config = dict(
    num_hidden_layers=11,
    hidden_size=192,
    num_attention_heads=9,
    num_key_value_heads=9,
    head_dim=32,
    intermediate_size=640,
    vocab_size=8192,
    hidden_act='swiglu',
    norm='rmsnorm',
    norm_place='pre',
    norm_eps=1e-05,
    positions='rope',
    rope_theta=10000.0,
    rope_fraction=1.0,
    qk_norm=False,
    attn_scale=0.177,
    bias='none',
    tie_word_embeddings=False,
    parallel_block=False,
    init='normal',
    init_std_qkv=0.0462,
    init_std_o=0.0,
    init_std_up=0.0462,
    init_std_down=0.0,
    optimizer='adam_variant',
    learning_rate=0.00141,
    lr_mult_o=0.86,
    beta1=0.9,
    lr_head=0.00809,
    max_grad_norm=0.5,
    warmup_steps=440,
    schedule='cos',
    final_lr_fraction=0.0,
    batch_tokens=32768,
    max_seq_len=512,
    doc_mask=False,
    train_tokens=193900000,
    max_steps=5918,
    dataset='wikipedia_en',
)
MLP neurons of a small language model. Each row is named by its layer, matrix (gate and up: input weights) and neuron, and shows model dimensions 16-143. Each number is 500 + 50 x the weight over its row's rms, rounded and kept within 0 to 999. Numbers have three digits each. A neuron's up and down rows have the sign that makes its largest values positive.
After each neuron's rows, "fires on" lists the tokens most often at its 100 highest values on Wikipedia text that the model never trained on. A number after a token or word is its count.

L4.gate149:557513504500493525494491374479520488508521492538556562469497482442478569432497544531507533521469408538480492510469479458514488461471534515384484490531541524552561572480429512545465482440580515522451494569434419465390518422457588446499479534500624526553566573546553512386529519496504568513522465412561488501650488491456511531414483446520472522498533469501439468518558528456566525426532
L4.up149:440509500559527414554501438524523516495527575436489477477570546488497544457445487510423477440499544494456563556418582492560523487539553426481520454518530425504474554492439497500461553501618488509526468503544438458424531415486508508531431431535570518458529516519417538443391500446500475583490558486520527459526432488493533606562515490389466513491424454468400464546475563484532584421476
fires on: " Tre" 12, " No" 11, "pe" 10, "fi" 8, " takes" 6, "en" 5

L7.gate411:446544496548573568546422583488430534468426450513460526475491483444570443522554510446477462501533509502461469427356363560554552496418505527534507502564473525482468421427515418593501462518420519470485533495569529519427545399514472491432527473588438516434415486507551537452532544560464467469409500578488429490500576423511457523527551395482464528591551380561518498490446436522537519434452
L7.up411:470578514516583505436430622441504462499445527527509525509547508562504446569511479502412473524558535399448452418478543532548531487438533434463522477513498514547553551589520549500530468569483516442603481502437521515394522495546450529477551489554577541484399340534536456592464552455539456523395472466518439356497506462545504521456498419503473474487486508431594456514411427486458504519433
fires on: " and" 34, " of" 23, "ly" 11, "," 10, " or" 8, ":" 4

L7.gate283:473451431570483555569513570545552531617533473531427418469475543453468500516432505488530494503481495508530496498467534560459524524463467465481548544524494500571520423462562538417548498409589544429569471548430474440473501463436556566595460445535468486476532626567485480447471515536424543599488544584546540567577504538553464522435590433482504507482630416507439529503541555472499541453583
L7.up283:481491509521516485455537465563558502508477543391497499477511437435559514548559567443439456515449514384473465462412488505558479492571463458504471542518533463605428377392587491557534580452583431536575495475486510499560410513478446620563567506497421511449426566575517458490429540494432481478504537532527465512474573514516541486614595488515468522474608499577498470577491541554516499465552
fires on: "==" 88, " ==" 7

L5.gate219:394536513466477487439453558512503490585559541416417524532512542507546491496509628396490592535504531445444509492524518544539533421539563494480544510494482466546433546560460502573598465504504560577496468426480575520479513494494481471522505469482514531518539534490470526514375506486613479476457389467555461476449503493522510552517604562451559485471522528492571403485592429504379419551529
L5.up219:534502615429538484537527525521429453492495452514509436483504612511562554434484515510492372518477445435550469557516503589440501507482598481482422521500462486522511422542523482425514584530522524518622512456475474523553456516545544433549472575484461577484513530499470578538562536564466515639504518620530464515456503516402501424455585534496557492509500519460491538551512435437478465519415
fires on: "8" 19, "ly" 8, "o" 7, "9" 7, "en" 6, "t" 5

L5.gate106:567554431428529434571499526435545510568469540525528551504541565533505365459465519505590372421506477499489563493512503498552489549530501532499478513518494503399519541466450492502567508483506577441498514578516493444469469453518514471475484501352516432547425559431485420526599416531543571442432481503458479589639534511555503572498377476579481519464404550521533509469467507501558531487477
L5.up106:527437540484608430483493422582455542537470511495520462522484512374550678468379525554484555530518497559513511428502546528500458567518572438509522523499569495549545540572500515483527486585562550509534549539570447434518466535531604587436472489523515538530586509486564477515608559462494548454557562498423634494521412543521531567454443582525600484400535489495474562497445478484499596456468
fires on: "–" 31, "." 20, ")" 13, "1" 6, "-" 5

L7.gate387:475507557403500667516431453521385456575433504449437522477598516525487455427426489532612493597468604440552418537414488569652454567472416455488522473437491423450537518515413417444469506393469461503498504507464515459438453466502489447484486509495491449554552493545522456456509482521575528481529512463557505466516501462513566543443515486537537527550482463549525507530484506517525399464572
L7.up387:533472583542494504620501412514513497465496466487428402503535500366474590507497417505526535594487580463521472437487412508503463537504491532509496434413563413478483512510458520483527612485402515585495540545563448404504545475551520506535514455577458602542499460485418491520556505514428468509591537501477552542506500589473522508542472401548484491598454497456400522492453562449541505468477
fires on: "-" 32, " I" 8, "–" 8, " U" 5, " P" 4

L7.gate568:574520456429480392542456493557476527464540504510557540445427484489512559454467424515512456545510483426491510561541479561526498443551471497603472468494560574443498482478567371581500434472516502444469487579475528537454521505510449469507523498446475506460516585501518522577531538539519554510508408572485520391421555550486451441494524500473507475547515484583469468448451520603503487497519
L7.up568:458551392539477468429511560480600518499440553419469481482495501470422555453541376624489496522568531494456418543426484483512516518454455539504489488539490488568409497449530513551459467516413456482509413431501496578483484506453504482462489407480509489436426652472493382583490559467501585541490408475526477481461544540494470414544578462513517489467482550530530511424475613412450424470473
fires on: "-" 55, "'" 13, "ter" 4

L7.gate230:480452412500446411536542476422497564438445477421407510512432561487435502524410546501464441421476344472570520585544455398442492432449465526577411609444508529514527456420522448536541498517447530455479497523517590505572577410537484602495562533485562563540474590549426467489495566489519510506504456478617466468506530534503538512506467447394535581530524504556494549438505447542512466520486
L7.up230:481499505541524374401477501610460493536432431513516527529509519517457559564471440492469464505457517472541527567407489558426511468492393460460528404502491518549441518505477536535442533473441528538579476520560480463591465513581475564577584536495529493535473509500478432514547503457422572578566387457578467472475602462556458548514531474452492503496428589520565535502393423439479518528471
fires on: " and" 20, "-" 12, "re" 10, "en" 10, "ne" 9, "ar" 8

L4.gate254:465516437546522528547534536442488429477388452450449578457451510492554405503400593535512486524487545522530501492554489592538441428492526483540497455471459484487512478495444585372551529580503471448500597534548586474430394521553508492463480510461530447479511544559509488425589478406526435513462634497600505488548468470488487422577529542527533522509538467553542567476498456497427496632522
L4.up254:468526426472535592426445514470477517460488560468453557453475498542557474527547521582564398453468604492453418437464528520597518414422508490454506436437470542548494433539444554545480462458392475509476633502515470510420503525508512428495432449461560436502579474446558494498554446457516443519468441506520496576472468566505443531528471582484556523495525487519523476527597479563479571473576
fires on: "1" 33, "2" 22, "ch" 8, "r" 7, "man" 5

L5.gate620:530510500535532417497563506453507519477518461569473508442538519558538458463514456485469498406516596551456492572574463503506585488582600450513604505456509493468448465497402506501475504571428505453556498580550481533438485402592536545393475518517546494515402451528500382522382522473553488469493606513537488520464470490546450494492567544608606473456511496504551453492539575396476443470531
L5.up620:472551472469454526455506501483430395538512493482545462528497426553490508498510430470538538586422443557465452439400460412563552514591601592480555428546522637523402529444436559464444470539512478575463445538507522566589409517518536457474462483576551472540471461441473464535458460495490452509490458519505430558532475480440450502419441434538597510511516533502502574544503440486451545452493
fires on: " or" 49, " m" 9, " My" 5, "p" 4

L3.gate508:508469452468539467600411391468397476552399441580532525520592498526494518445501584474506528478481443523460491560599468563570456520541531497529447483432456503452579543454538532563498545488552587499378574551449509472468516426484492486543565501486501508451489488511636429543456517515471447489508610474521532548615533491523474483483551432451462465411534431575429555577547558555466476587484
L3.up508:439498451488408507539514507509461431586541533517459566401490423489499429413441543524431498362544524560547485414445559501407477447388430503503517406488512421491514459536571483511501449439518408521583455443590427560445492482487506500529486526439515522510417513446513470504601512519550520468569548541550404549532524429501506492480461525505478401452472507459463392487467409484488565457569
fires on: "==" 52, " ==" 23, "---|---|---|---|" 19, " (" 5

L4.gate590:497568485530499591539551452359436508570511566491568423441490521448516438502519588548579388516502526462548419460499492494482518523497504498524414442548444441616527508348587481579479586551567501492547472574466487452512398469516445536447518526521497509491522489492537522525519484464490526498533501494575485474405440442369472432491499561501498519526548510446533513598550491500510456499505
L4.up590:510489479494554535514615387492541501476547608527571472512567525447444542509506410595491537431419497545419450463556586406401529538468453497575547458514511513548531478468418509494571454500473494451507539519485478438579485543458600509462480573477510555550428556516508587482531554574535470562473406433515560589535475495413545585414449559566462477489542464537581553415437541549480443483487
fires on: "al" 20, "h" 13, "." 12, "mo" 7, "ul" 6

L5.gate358:486610447435589539479508553450529450483424496430510625515478591456496378602515500458548447493478486568464538534513424456568584585407478517509586501565437510452535499497536501440517475496523547487446535528515548480450467520472412515461496505495482599503485542467520467439417482573453547509458461399506431469473547424501442555528548413484466444511460479495527561490468530545543483450590
L5.up358:513611565516527550456428483509457457406414514450471510500440481462600384527476400548542491429416466504516543571484461466540522491521473480492445500499379590515559450501413560404624479399503509531504470547485510430430538520486491531514389430514520487509506550416456478409542445501507543550486482468523462475388475442480479462518459412516485438551442533441526486512496577461568560522473
fires on: "." 45, "la" 8, "al" 7, "2" 5, "ma" 4

L5.gate54:518553462493492554458424581482487416499510531487459433569393469597512541496647590505503449512500431496476510447469517457418587415463449621431527473592521408483537532512531470425586552343551587511494449463574507479449536528422407497537489518531592453463527520487501504529548392579501551552528479442535474487528483478469508503492470539525504500487490469561551581488487472518439497456451
L5.up54:524500569486509451464450534520486463557468517523464423552520523477589553476525533565449490493483395483426459541526482519505577569518538551498464439475569520533456435471453465433587489534420524529532488546483539618491516538480368421509624617568516407473450584444501554548510483583507501522497527482512459441469569455421575550581462491490548375499495522492495485465525486555466502514539
fires on: "2" 17, "9" 11, "%" 10, "8" 8, "S" 7, "s" 6

L3.gate96:534529528490580541459529568516550393444514508462476473566545501455436524540510487493476555513481458465464433516578487507484454516608490474531492452498458517529574563444531593476572437458478548544502552477525489485556570510564541417586440568543462549424559563514552499508486479520591541459431494424417400421462446558413592573438377497530488414476482484502457555470605544460485453581464
L3.up96:462559493434497565447442479466365448546516435500592491489530528670449475524536533514486503548404482455477512552519493520529609542678485532532508518560485507506490429517513555437453453529440485534545539379519543535513467422598470501504631476543485519474507496467528446585436520547488485491461488493530529502525529498495530547516470492555437510576459527513431459502439455457539461456474
fires on: " December" 14, "0" 13, " live" 12, " degree" 7, " November" 6, " career" 5

L5.gate627:472467479547432424522451520516476535534462500472459508538509555557493430384439528609529457538409493437504430495489526570453501489437593455526458569504482512483567449431522462472484516412526453391520624556507522514496519464526500573521451540461477545580500609508519426522580513501496491458491554515492461543543486461481445496566554484502587417471493529522517477475502531484431352569413
L5.up627:469475521555428421595478456559488549519435420434431557452517521514451514401495554492495503565449456473535498472471517450603603482471570625502534555476483558555510511502521537534445502468546455521473475459503482446516446519524644416525534480490612487507518479548486454507532505475431422508527467525454503529621600534451465512415385400525548486448498548559511524491509641535438518555535
fires on: "0" 38, "1" 17, "Ro" 5, " starting" 5, "com" 4

L3.gate605:484451505495457512608554520503587473554580410476499565470571482543547522523493486428493454539519438516498547618513501445405517490429464502461473467503570442527583499505484511493387514515443547483512504445510457559426519515533482453526476531532531510490406503504530450441426579524501509439467454551450561411535416418537485543471492453589478440494557484546487487440460467517517552462548
L3.up605:490481534509450537554502449480543461500524525462447496395487501477460535499565422414505493447507555528480533498567469486493529549522505519489426459594516532477509553455585505523415567527415488398511498599501492548537413476429553582496450440482524523485446503412477468443614545559490567552506372540458543485617504560556416491502536456507436487509485392483528450514394534518537499440465
fires on: " when" 16, " Em" 10, " When" 9, "9" 9, " $" 9, " if" 8

L5.gate157:524444451553602527435465581491501538572427504425544465493499487519493505496449504458415482563521503505545472531539524552491514482450558459576477488497485544608489514400529535578606585503474512428452488393421564505480538460497390537437457558447553402464497535502433535500516472451353485484524550510395420521597466498571575450489490431429476486423505522539451487487532448571502544426511
L5.up157:467421466499526566472476484525534515493422447390569490475572420527519528544466433520509463624520537563506490499536540509497518489520538468532546466501470550599533490407524530466541492496497535517557472338500491484459430566609467579542463547557551490542483551445497487486560496491426428474512549515524458569546484535590550407620503452527478410488526598575488448486561515566501519503511
fires on: "'" 25, "tic" 24, "ed" 13, "ic" 9, "us" 4

L5.gate496:463566545514529484511416497410471486485540467585458540503387431533524592461466475505541402450632449422492509526495492566595496509532483571486588565551574559453413505587505498589529466499524608478427487448441495439593475542494499543494482450480435522462529475497496513551516452549462561498493466511520479455429528421493514571430581503507504477505474430525414422528510472484576434573542
L5.up496:513503487532532458541505520472519510502422540528474517538579506538499478521484533545480539485522498517484452509552476384543443473590601439447494473473468453580576483507521617536479407536486487559504415427519505461530588520428446401520572482475447486452590402514571497464416510483491540532468499446675435508442579444554492451446591481469511563506546557560453588443515537497457550583414
fires on: "4" 14, "8" 12, "2" 10, "v" 10, "3" 6, "h" 6

L4.gate8:500542456540551588539516491533447528489455508507517581440496538489483522433515520512513425441429519554481565472614486509464496431435572506591489472407447498428481442473452495482425566467394511529448463532442570489431487462462513442462468528484463609547484590476513532498502425445449461370397446544549464503479471464421429474593476521487492494551467455523521517427483517502461483493473
L4.up8:467553404551608424497520518494550425571453476539470506472526507547465452480531487621504513449497527545516488479540446525525526461435439473473507658493448494439454550575359504446525384512455502434489503500478545493487499513361455521531523521471393536388438539445541501493521421499488363453498498547495500493392554470560455430548487508535504513570485545441436466564504485477574466584388
fires on: "." 77, "al" 10, "an" 6

L7.gate157:532531422530547518483431480498568528516441564413503481548535424499512531557451496536614521523525601501573510494459574576458495429519510481381431496556448449502497439436567551543437422447534481542502430511397531582564433562496420468497456464500564526519492480536576391533553532483511455441498544487528403542490484483495434472601548498497508419507506488513535476549542400578471463440537
L7.up157:469497563400588489567439491502497508544500557542614407461435588459477478433475375501420539576482526467537468502601451517564516480482455513519603524491475466549531421514507586511556518473549495449487649476555458506482512526484447555499498477507559431490495499488499584505448476433462457465500465530432508506523492445590504452502534457484546463464517514547493582499544388557482452533446
fires on: "0" 22, " is" 18, "1" 13, "9" 9, "," 6, " (" 5

L7.gate121:441461484552514519526463475492536495467526539481525562622493577467520624446466572439588486510542484522446511475478471500498533515520481472451468498507487556421493510477553504570488515486501493506390498447553524512515474506540487466478376500424546470470545524561491517522547476481438567508471581542407473604450565421510505463439491499415561531507504412568560447494400430588557433563575
L7.up121:593574473497482518512607562517541588470434510499483529607527501456396541522489483537584533609524545556540517558547480530555517563533476469518434561498446528501468418456494425511427439437532516434519535525542512435453494506442508528534450492456526490545517484568570549501493526482557457546469412504596476512585527638454464525404509462548456517497570582528528526534496490475481528394554
fires on: "-" 80, "–" 14

L3.gate117:478511519510561567565514550483448463504540575408568626568495578518590428578471581435562505495561417510522467465542504446561620454488479512433504457498522408621454541462590410478490502513626558439491515572449485512526550470491409460477566517423551528464543515479528431492586463419482461465540538515522563456536532541445417539485497449444535503538414539574475437403478495495562577485470
L3.up117:493523457491533534469620517532479535493475590515584607552496549475518479539480542464582457464508500551502510533564484478560636450511525517502460484517519471510567411456498394499500516500533517530448518554448486582440456504577540476440513448424415567590507482503583436464548491493451553522483526496511545527378423559444421430559455577474564501546447544583500506536521514460502521583482
fires on: " began" 22, " is" 19, " it" 13, " directed" 8, " started" 5

L7.gate112:520534494502581512510545460510470551541428475486541486427470487442558501519563492481525405351560508520438486422456458547495524451498534474536480553544517459498542506558490543549537488438611554464542392428501611442518510475487492444483456493492440517516439509460482488457396513455552492490528471501612410491449526511507431551310518461512581475543490572532392442498405486485616444487409
L7.up112:476468502541496531510538506445520562408518529536537500568468491447496601591487463537518506505414550580509462451480551522454483488527505475516479572565483500460447437498496513473582463427496543423487410451509426485449433545473505541446471446536552592502420509502556501504440472420644511543517414570599481455432501473405448595459563565429499496500544608556578476462531526539471527569462
fires on: "ar" 17, "t" 10, "al" 8, "ol" 6, "ul" 6, "u" 4

L4.gate80:477530441520546545562464568496461552541497401558387530414513516480503498495524454549484435469447462479434457516574446574521450550535541492534540535524496464465514441503507484514565473572458541536468499474500452553519469525488488422497629499516519554494506531561407510438482483511510422518430522590555446477471585468420472552560552533574522560586529461600545550537493585536479520511452
L4.up80:425481580443480491571558494517522415527480523565566539479492534532430495492497543577516335490506612557505507483513492493525477514536560506476508548548464502500484414523506520541461485468541488537452519592537512590480510476356501548526470525456467492510533481544506502534554506631445551619499517496427506506479510607486478497496544480484420513494482496518563465484389491435439470537457
fires on: "up" 13, "e" 11, "b" 10, "v" 9, "-" 8

L4.gate533:498491416499552471540494476460506494479510498440519431594517590474407536462518523476531469422512483536484375486478429497553493447447485417527470492367516457592523650515514497561406548629568467504487600560529500444450452426505564472309554533484613459535472609527463473505504528488559477420475519546494449495507501527569526504559496503530507537475496489420492430477535426534544514486482
L4.up533:423547459440478502592526542492532481452462536486429561503528472474570570484504533455518498527492569521465503519499538524549522529529413376475571470385471520494422551575464557506579586516496570561505554563453471410507472481493548530569507511560563531588488404598486557468529488548550522517510501438467533522504523564568500431453531439421560491447437488539451584375380465553567561536534
fires on: "." 19, "-" 19, "re" 17, "ne" 9, "st" 9, "time" 9

L3.gate592:468553553511511527574471504478446531600439524536591461383450537506475462548457593489441494497464503460512443521448515549528505497502451572443476537449546430442527455497501565426485566537587413442520473482515533554527557509532522481531517424510491498530618522523520416540484512493404397505520607509489482632560570505453461529436479509401514495440599525536493440553507464582565480454619
L3.up592:382476492593561511436627420519571526480517432423548464505513535531504474526604488414535457460546538541527536526501493443404516428448515408475420477587407427544447422488536480623540563450505517467544528470523545466482501430439486544474511495442533521436344514451506554487533546432515461483535479521488497417521523500451498470519526412496439416502477465508491460420490599481470596453479
fires on: "==" 78, " ==" 22

L3.gate611:382509480479527484578538532479494390466482521503479553473427429527534515557492527546441412465466459491452483537460572424427550496366493475478466565546513435537473536495498519415432576487433486487450627429486548559531457465548459546464421565482527486488533473494546613491623495521479618504508519532482579469441513396499406482486508554433498423488502561615419475456420563467460451474383
L3.up611:386482495421565484608559513414403414499469589541474599459459564452519474497487462405551464547409520452541540475536529445423491517591463499494538485562585445482541543507434528427499511514392574491383588443493465542448467442456436584538443480539511506492546397440532571488502433578525524449526495494573486473560565510488474495476518532518530521502416507458556525477460454584445442469413
fires on: "9" 46, " $" 14, "As" 12

L5.gate117:500482458391439479590491489491511534526530504578486579369538533474558453395407445388466455452600547500488497530506609499502480611444566445489510466498567502436441579425518430600465497521530482465399563481544527429500449499538452410532536579530514417522572535526488600524511533446505564492491512568430467497585529518447482475502521484453471506557462475564439454533490476586489583516495
L5.up117:463457444478585470490525502471406431392406588496615446456470488435491521487509495626544487452594596462504531466505533592470426500542492553467538434494510447509415483307595492455481508545505568551387496539459489556569509466615567449525420510531464516524469471509504437575522546485497467539495464543504465475453546498457545550420509501456479447465444454469467494500475501516495518463438
fires on: "'" 50, "-" 9, "c" 5, "." 5

L5.gate50:399451407466517463480561551498473460533481420497472470537433462502459498476443526492453468551482426397510452447458505531465525496545506559454494455513468511538524535504467573535526571482472519453598561553448551581555523428506568539499510512478388437481495427532593423503533497429497456444554556511539554441497491433526467564534515381391571462397550430471473446523512518437480499482585
L5.up50:530518481550458592510399583515517493565532533570501596446470478383523433615535493438464484452522528479480554545477479465483496466427416430508483529499398504479548403547507486490515501501478385492497479443577467586528425426447322575512532465473550463487395613435439485554458523504446474484466472443457459529562518498467456483458438487512482569520547453560454459473469603492499502456529
fires on: "==" 81, " ==" 19

L3.gate548:494413470447462484530484457593509539545505476488523459425467539401380453442520515467535522473525544549583394527533493530511555511507476538518496528562531588521468457492568517608433541522489571433569511634501499458472499485503509486574484522400473532434372463498558546568549491429485454533511492583560553517524514572493496513477556456486490527476473493465485408513434503498535493481527
L3.up548:443506495509521441499546485455625473461534439556549485491496474493489455519536423409449402416535451633460481542407441510509471501485524523433476474530496466497485481476568464585362553464530614479576479510503534409479522491489478606516496502413479534403626541408489555430419475464557544512541507563557534417477539563445416444449525519514480524531548458580439588464455530431512526530490
fires on: "-" 100

L4.gate386:586394486478462474478534565476505564503471486436460504458557457411468431475501485513569553499561477484539475456500452488576567482527496520486509440487439504485442495451516549542435433521504521486483426566604522532533495438544625484488465535526425483391612410464546439534442492474550510531473565468519457459486536505501520574442526476492557512454506539626403494473515566520460470545409
L4.up386:505574484465499508499501583586459465616439516472435550389592527462515528428616500594484541489381524489507576545498445549605534608611473536527573416475478488476517477545545502499508504499483510609445509465486496483464468528435443380470410553492554453514534437529521471553528483496482506583475561465415549534507354467481564487442489496452510541546457553472466517475580502516506455542561
fires on: "-" 80, "al" 8, " career" 5

L7.gate10:454524393495383440498439491505497475509395376433481615540492547490498445495518514415513527416569548560503495569484417547502549530516489565516499518550509482484451514519395429530499601526549458403452636612451530484520544436519462548480467491509528574512472526475536506503497496444462401456451483448582527599455574516483482448482445553431546469414475506515532433485464509587503388557571
L7.up10:478464494562464481546452528413545540506364517454584549443509458423515584460420510498532490579473543568517446473523517493542491545485498540416476522504456556562491437511480461460482473537458422576463550519475512413493459505497429484469403493461487567438500608518427498520542520512543392544505534392485433611540401521605465438446550557492556504485495544582518501564464524552501538530594
fires on: "1" 54, "–" 32, "9" 5

L4.gate623:504512509481404548602428549429511511506451500461417538460501575491523469486525528504521546454415497539509531486485477485541439395455528395478496372439473562494486460583424498529463520554444559558517560565516479459431576512508571442575550420481598540461511508491468495507594506475459525541487566512500382431538465510552503543545524556516438523516430491437510489399476504566575581523503
L4.up623:498539522513492564571507506493561559460456562381477579452457499455431499559564395555498546488467465544499404555437520397473486446443468496561527451398521494463459489590484527536548469510589467555516487558553508449484544521523483396584595560568597506490410615545543490470607517465490461505425520523548533496563499500486491568440484420457532489535504580550577583411503582478551512517565
fires on: "e" 26, "i" 24, "n" 14, "ne" 12, "re" 5, "án" 4

L7.gate30:410452424487591474538489576558432500465488486581555508404575570530474432496512415462473431521445442522478389515547466572588494485503387519483477541515496490432574467468526512454502534484434467463433467521477562523450507431534549482447378494502568460531525491472510478515465477577512509455511542435435446495474493466529551557484481539575604481522458561487469486521494585554423495570444
L7.up30:454451551573547555634543368520478460476489447532474465479481403404416506540540572498502476488525517545447483505520593550626499504558547432520559582478576558471581486514501565351464522489518425540481586515477505511466534574545463518479503526554461531419519526475487447521543468553577467425464538539548465549464562457558524454555470497499446510464511450523440559539451452463525510532524
fires on: "0" 25, " as" 8, " from" 7, "As" 7, "y" 4, " the" 4

L4.gate458:535444529486566584462449540465509557417538453531493565486463485430482547602519565525552444562479429514548513464561533481518471417498567559586385527562497503595479445498559474454579447442564454422380436437476452510452422561498489473507595488535541472445431534513429520505404491410433392555482514472453496468517471487483521519511523551555501492565456577586522538468443512585567468510513
L4.up458:497508502486501494516548448413524512491469521515603569534403425461478483516520544570498465504372470534507440525459488473567495487415508597534503542446501577478354403500524457563577521600555542502414437556575482472528484501511526512516519428555559472601461510445503458486479533485434551508462558577426436514478457563507560476464543434507527441555455471530521460500434596471511552457511
fires on: ":" 26, "-" 17, "us" 11, "e" 8, "x" 6, "p" 6

L3.gate53:414506468455629541520499502403510511517482499442465524483523610416427541475603430521533514353487462501544503572447448395525451511452496531537471480521526557506452554570475359506422549547527453467497536530555477582519441519528415579430503583481568512466446526482492615455533392505514524516513501546628549460544512477454519496496447493491476543525501511431523528425452414514536540492491
L3.up53:528534457386564458542516486366505483558467538506495420523566611381490526525470480533497502373477530433529498558484420402501556507470546392458481530549517503510540517570470405445432529526500458514536542518503516543427486488511463551479558493546549483505427531380525607573501433481579597521513494529613467406562473491527521508502440515468477493521460544435464467511427469486502515482446
fires on: "8" 37, " United" 35, "9" 17, "," 4

L4.gate242:527416578476562532576594470500535568572456456486504497464552426433455474392465479495478484494526491492568469456446472550494518584528470510492432430490556492466452479515458529430517438496512487510523516573429544423631504487458509513524560482464551494511611404520603515544446510435506527589510461531541560460471453573542514601405502538433492567454527444471406543512531464511515540454474
L4.up242:515503535528531505548473576601439533499495506511631552498483494509473608485463491481476454387523512542502492575583519447519429541483565466485476470543508473516421480463524575412458463503629442560462504517509529550484596465485459487422521599478583454566485569491596468477499514538513574603421535501458520458546506478490544440519404440560506486395456449613593445472560488431554434528464
fires on: "er" 18, "ed" 14, "-" 9, "ub" 7, "up" 7, "red" 5

L7.gate426:500429529513492497488497469530518559581483484534597493449424511613553539456477619404477529516456505574492554497437521525544403455511473446524401454517401537503470510489523442439487552543491420454494558551528574439519518532464442437462433442437468526459427470476524458462511542556488507508518562435492511570486443573573481427516484445494497560440439478498543433564419429534556460486547
L7.up426:560515465568469423467493520588425500478448572438473461563484494474411519458421409537462562550584453565509436521475526460456480511499454468460448539576481525548408502454465552517468492550409468492514492569531568421525467492536466475494557451484670452501530518608524512505495546430591491527472483369472555554477449461582453447513551434423538464461464557510524435517511419560499438619576
fires on: "1" 21, "0" 15, "–" 11, "8" 9, " " 6, "2" 6

L4.gate540:563552496446468470548543391480517452368421551436580503488484593418597557373421589502472417514449468416564479495512449503536502477547491563496439591606527514532550431466471537433495501518463463546505450508481489566517547587466563510491510455455471501497482529561618511481555509484481478536391518440537492545488499407389470459582555502407465512502572450541468584530533510527502479529602
L4.up540:538615592503478472487485472440484448534408541585396484453477495454542550402424503488503436544456468474548504545421418480552455553495492533478508541456502503466566556460507506536535452491431506570447580473392497441502602538512474550439467461486407532511538471457631463541566543476515490497488452520465411566494442477417477640505434497426512473539504461445442558544483436470536479457532
fires on: "2" 25, "1" 20, " gave" 5, " particularly" 4, " especially" 4

L5.gate345:483456500466543477451544537382441509509445525444488465559555530519452476455458555503492512492512464489531388464482491469475506565532441571504477582469429467605409496450440501475472454511475484457488474493513561497514515503499490529440539526520557502481440539465565412543536497399411517602467543542529440402529546450548456600418472506342553447542602499460474462459478454449546454437454
L5.up345:522476491514500474478548498484562521490518526449543574470548495540453438562517495528476468500430550504503456481573537436348429547535463476548542520414490486577463458555476465469416496483459485456476489441524465442472575605488455555548500564442677483504447468579511485470506487459444554483498506494527495494557423527526528366601502496534551497560540540493501517541409445448428434507537
fires on: "ed" 39, " and" 17, " only" 7

L7.gate41:465517442527495479471621462502478468482528559481433544581513507488560468515449514482605528500554477527497608452475478564508563419453446530565528496592463397466535541475548484585467529528560469560407539481523454514448470429520470447458459461637423522537514496540482447393568570551562386392518490477489404470560521456463504441573538542479462551560497454446521501399477526590484506403621
L7.up41:502410515521526548476500433473486480394501518415478553469459423469490497479422467518419484573475460620425569558506528483516552481473428499510554484512466508503586516512570449565593510466435478515520475521533471484532522542478400523463554506484477494449470458475522625492425518425493497478417477447455519553439520438490452496508479550443476443565498536538541489480502546544467518517513
fires on: " |" 33, " –" 17, " (" 15, " as" 11, " —" 8, "," 4

L4.gate109:461526509403463495537587479429534502527438544464555548544455530588506571439521492546538427581571467613508474444483539447530463491503523525458452443527498460524543594607458514477574476574603530546459421462432530504531577614508542521390569498504546527515515608572570423431516455436468556469455508451534449519491510432433485466475515528477558477535511542381567525467528460525513499440460
L4.up109:473469483481563387540554519463493455464514572523622411577504456573406468553462514541445408489527558558415439502533544422533506465511541467455459493547460419567458491584510465460539437621531515486529435484479581530574593553543421517453495525493454530497397544550498378480484463465519526495555421435469459511493528499470555450569631554519540466498508629447495467547561598464535491516447
fires on: "s" 37, ":" 9, "2" 9, "za" 8, "о" 6, "л" 6

L7.gate434:447506472477537569481432529518467452515487413420456487584478527512593434501500501464513555521489555470509433440481451566511494639510454398406511520512453485464454502455508418504498507472403452464589606492529587440462590463481419493444541527473384437535450510598470487492538535508534509517510454476569449465450497465611506528411470463476505538525594476534535470469497502529546440529517
L7.up434:518554575479483469642487519583532508502489588491396502498473432488518462425400463498520454498527522536460516591500506486503435498447492422510550462526523558464435522510543576605447491480526552532423604476575501416506503500501435567483628518458510526525458550482502442553588478606547460484408440524518438460510479547523479547429448563547407502535517505444544458556530464552482568534411
fires on: "-" 32, " and" 9, "," 7, "tri" 6, "na" 4, "op" 4

L5.gate306:459574502473422533514469516553567568500475546481434540437544490436528472420536573467434453501531499505512553521504501419471605509441525575530534540508483494411450592488495481502480548563484442488435531535459414476562549547493504454420429494481468449538487550524559529442410502597466422449510569467429448458467542433458515510482437487413507469452434469532513412522554522465473441401543
L5.up306:520485515608457447525532503457527548518464508499443439503471383464525496550403543542515466514567432536402524514532560548542580574479573486432524492505423464540485485450518571479437478557589497485589525549413600550419529476556491488444611448509484467477458499533479482530558493454462438457487465482513411438575575504471539488541500493437559503589408525540445524555563422547486497471556
fires on: "2" 39, "9" 24, "s" 9, "ment" 4